config.toml
init_std_down = 0.00371
train_tokens = 121200000
dataset = "wikipedia_en"
MLP neurons of a small language model. Each row is named by its layer, matrix (up: input weights) and neuron, and shows model dimensions 64-159. Each number is 128 + 24 x the weight over its row's rms, rounded and kept within 0 to 255. Numbers have three digits each.
A block is one neuron, or neurons of one layer that tend to fire together. After each block is what it responds to, as a language model described it from the Wikipedia text at the highest values.

L4.up18:092105125149134144123142120130148144140143163113122168108130110142091176065125102130173122120071102157134130121133129101167130109080143135164100141133137120148089089148142125120126160152149154138093126129144109156131111070110101150165151135139084089134098098128150131114120087142129157113
L4.up46:131119137140104137134130112183102074147132139166111097156080119139132086119154139138155102147102131110100114160104117135133094151114155100122136117103129187117107119115097134105116121159149108103145127104118061130162108118135176162108106118082135131142130149149143149136085150152135162154
L4.up86:140128112114133109145104112117119133122128120127116142137142124121162091120102120151166176139073138131110143165114131116165153143130169159109144146138145147096119099161148146117147137129167178135115115146111110141094143104155140109166142178119125108162095073149125117084099145139146122144
L4.up90:154115111136100135111115162148146142153121134122083144151149136135146098137093141158175161126096123128143154125111131152131114139078122119117112140123100107104086121122100187107109067153122123133132129138097138126135102103086139134108132101115108144123180117136111121145103106115120166139
L4.up102:135144101131180126116107172129155169135151136136097157160126137122109109148110174122117088119116097099123109127114099167112082123093109142164151132120106162133154122117158149170126094099149108163138084145120105116097123118114166116122105120125122109195164149119149124127115157177171117119
L4.up123:126097145146154164150110116141158142140116111106113143122112088134125126139139122106083129158129119153137119198122078141127111147129119117148147166107129121131133109127106129133050106111167125160117091106172162124161134123148105121169138151117134107093081146134132082167087137143148128107
L4.up148:133143107130090124125132117105110136133102106088131159105112096085142158129137136104127122152097079132093113158123147162156107142086103131144200104135081126145113114117161165124172114102128120139141122120138085146137148091140149170125082132140160138135082146121147125114125147128169135117
L4.up256:163158137155112138148097158146181128156167087110125165136176135091078149124130120172118104111106132117116169112124146077117105157110113149164099135111114137198098126102094148116144161073112146138098115112104124143171114150112123147105118117120098150137114114161072083146140142111124155120
L4.up268:145085168101122132115133164131091135167105120131126127149105150157123147141135147172167129072088119127118135132142180102158098167095142119107132153136122137101132118129128168157125111113119131115108097134130159115112166133148182158132157155115135126146131101103156099140112133125126120155
L4.up284:169087145140119100122139106118159129120106145097165137108144132175106150116124114116104117131118133176116075112166107143119116136095094152123161102125134137166118107144120135129084127118155109179124078107122081133100146136130155127148115150144125113139136145097165113147136169111150146111
L4.up321:087097134134114098116144094083132120110128137143129145154152123144133118136084115084139132137127103120141098107143125122152105149123157148136145146127133122125086128126116105132157100115053174132123135102128110131117125096139155147178115143136151132170137109150129124113148133127164112100
L4.up356:111162136126125147083128117120113149156120143140104122170152143094187126157125123138125153113132137077098116123081117145159088130142105143116116121181133134120163122148093155111113110082157116101121134128110116136136123126095133159177101106128102145135146111158143178120153131106134138116
L4.up448:157120161143102104133144112136146116104133135123142097160123132112150117154114102147095111113124111157171131132134102200156111094149102119117173150097118154129150166146135157090151137158141189114138129134125147132122106133169135138158073139134151135167118110102089116171141113124127120135
L4.up480:096099101161118124126108167152117133123143115146150134084112094129142136114145110164098089172137128150126112119110120134153133080162138122119110121122149103144126166112112126105133124113119141130126092098136109114160138174140083146128120177124086118173148131100174129150105133138112085120
L4.up518:127134144141120158114145140119114164096070109147139124139123144075159116112089117116070090118146095142145112145096125122148137109144092171132135163141131077145104160163122137117170085099142108107112141164093103148165121165127108211155137144129153137152135107147105128097127118138139110126
L4.up628:135131155075120117129127077087128105123146108128133130139105147075136122153120131098115166155092089097104096149125160153126145147156136146095072127129125144146117127104128138120147134186133104139115125110120075175065137174125161076135154159092131119106154114119144109142145113146122124181
First digit after a thousands comma in numbers like 2,830 and 49,058, mostly vote counts in election tables; also inner pieces of long or foreign names (Gulea, Gombrich).

L4.up23:137084132138133105142123116097120121085106112120082138135122114120086152115155149129092155126119140170118125154143110142107141128133077129161119149086097157149149136123156182107113112073131108148109107112106095128116144166141150111125184117125110116147113100152103159131117181166119133106
L4.up110:158107138133141099100103121112122143134143148177151160149135126094153136150117165112126162181120158090101111102109162148135122085092084125129102142088117101099172106137147169144158101091135136077127113113159075155152137146128103150157098147119105078147099142144130122103122103159129107129
L4.up114:102124135118116151114125102149160132145141136144135174104103058134093146123129127139118125108123165138096138130089120103170097111106118163132148142122129134093151118177103128116128129137157104143111115100146140104149140120084134134129160155114055175111126111143140121151148089190121165129
L4.up230:099104183115123115162092078067110134156120164165151141126103138063094155137145121114126115145093153138130113145149119115084137130120137146170127131124131114122141128165146155151142122121182130151083115133101127112169171114132131119129110101110110168176163091147139144141143152158128090131
L4.up242:143126122141114139061094138096094127142137101175210116136182113072119136089114107111143129126100152139136132098133129140151114102100141152140118131106118161094113109157128065104098116089118098154137098091111113165148139140149130150128145152131109128136117111133143098145148141156126113128
L4.up311:122126136102157140118147111101093113139145148133109130123134104159101166119133116121143127133125176138123127113093140106121116123148131124112147121094108126173170129159119124129134138109142121113149144116140127138103112136136137140168127135120120104123088138192124106149137110123117151101
L4.up332:138084144129144149105132119133125175099149102123118132110113131076131126139160151125121180093111184131107107136073132123139154115088104121155117152105102134102129103175145127141169095109137119135148134075152134172114120115114153125180159122120134137154134162103151137159172097129095134152
L4.up343:128142091168118141081142100164133110099134130165142153179085121108140149155120136137149121174162192184104145105075142121127141104083126120134130100122120112131112093176127086118136122156150076121120169099143109167115138124151111096138159140113122170109149125131104126132149081157073137125
L4.up354:147141137134107147164107108112137113119164088139129172121127156070104158137140111103134116169131142085078111107157147133124128161109102151127113104147103138118093112109151088149144125109174128130114123106127101154126132105158151141161133187118140107098146150131181111099122147150128109151
L4.up388:129153163142098105125122120127078089118177119105159140116146125144107154079133145123135135149113119107094080135120134105137128155087120152151112128172093119082126157144144138107155091141126139146083133121121122188121123122147184140137136114120163121114119124141087138118131147110135139185
L4.up407:111094124135128158162167122128118135119075137136145106141115124113125116139143132126133155092109135122151101119134111136113153098069114105179141165128096102136130124093125109129107096137143137108145130155158160135125135158137146143165111126087106141098110125126153155113158085094165133100
L4.up525:118123160104136153106150121144087096179117127119144126071135150100140144120148163120121130107137143156100125097116119112081146149168110146126146135154078132156112088108152128118143144141072140129138108055167125114119111162143103126135187144169109120145132189118121135133090092150130151130
L4.up532:143084106137132153129144135117129146151099170155140108107117142144116141129135137171140156145108152145094124106151167114119113158124090137127090154079121131104140144146116094124123143128130122148117144069105132123106089116147138126136172143148135180135115134094155122124106156166142132135
L4.up538:156173135120113132120169117104139126093100126133130167171151104115085102105104128130117156123136157130127155116137134148098143128122135166150136129105072104133092125149150131177116109125133129094138135119152110136123139109117114090184133153092115132161125120103168112107152116110117107142
L4.up578:093104112131121140127144140083145141148133048153151142142104127098109110163136147133123149123101136113117130115119112114158158132150136118118175146090110133105102133141156145100100112127125072149128115118076098138107123127115156151169168130153116140115160091128109089139154082142121165110
L4.up612:067148123104150146083105130116128136128117135158121121130115116164126163127119125119113110110110158175098113113121118122105125097148115110110177114195133103136150131165084135119107145142119115141133126087151123179102127136158108117131140146095153138127092150095148166131157085123110167119
Short second word-piece that continues a split word after a fragment like to, in, for or ab, as in to-ol-s, in-he-rent, ab-ol-ished.

L3.up76:068158097132136132100119132095118142095161121137122120100140173136109075152114152111149165139111171115182123137132143120136096151119108105146107124127141106139148133152130122118155108127158083122100120143135148121141136140124154120162098140117106127152108150183157155168134142140148102103
Inner pieces of split numbers and words, mainly digit chunks right after a thousands comma in tables and census figures (6,'50'7, 1,'60'8), plus mid-word pieces like belie'ved', decl'ared'.

L5.up63:170130105121086146140088148136153134111150153125167139150159149117124160178140084147137083137081119125136135089151131112123149078076142143171118097121097105154116134104159125090170137124156165143104101105151117151131102116113087129122174141146115162116175103141107105109133107160090131128
L5.up456:139125134149127132135116143149126100151098117158160129097149158101124126108099129135123102148119120140131125115099112135114092124128146133149121166095073138159120152094160132096142137105136106087150090125190143108102109085145147155181149154135116149132135131124100125104116135105139130144
L5.up483:185126107147143134109139101129142099104149165114161127105134136146114126155125115129121138141109168118138060181090137139137126100122127119103090122136083187167112098150118127113158090122121153130140103094166128179097126115146105134139098176149113122147117118125101097148110111152161168160
L5.up612:170085126121101124089138153138123099158107149136131098134107123091099118126071107125142167118134107118139128187132113178119133131071116107160102147090131143151108106157146107134197120121110130137164119080133097129111151092193133106176118148134115133126134163117143132142129093142146158131
Single-letter or short fragments split out in the middle of a word, especially after Ab/ab, e.g. Ab-d-ulRahman, Ab-b-ey, By-r-nes, reinfor-c-ements.

L3.up171:108134125170148129101098096141095129096161156142149139133153106110176167114132120113089168141148173143082136128110109147104102124124112088122099105161072093114163129118110169123092124082205124147136132130097142149128146106137113129174147092101126165142082109167103114129104167146133113151
Short subword pieces (often the second) of words the tokenizer split unusually, e.g. to-ol-s, should-er, Az-er-baijani, in-it-ially, for-est.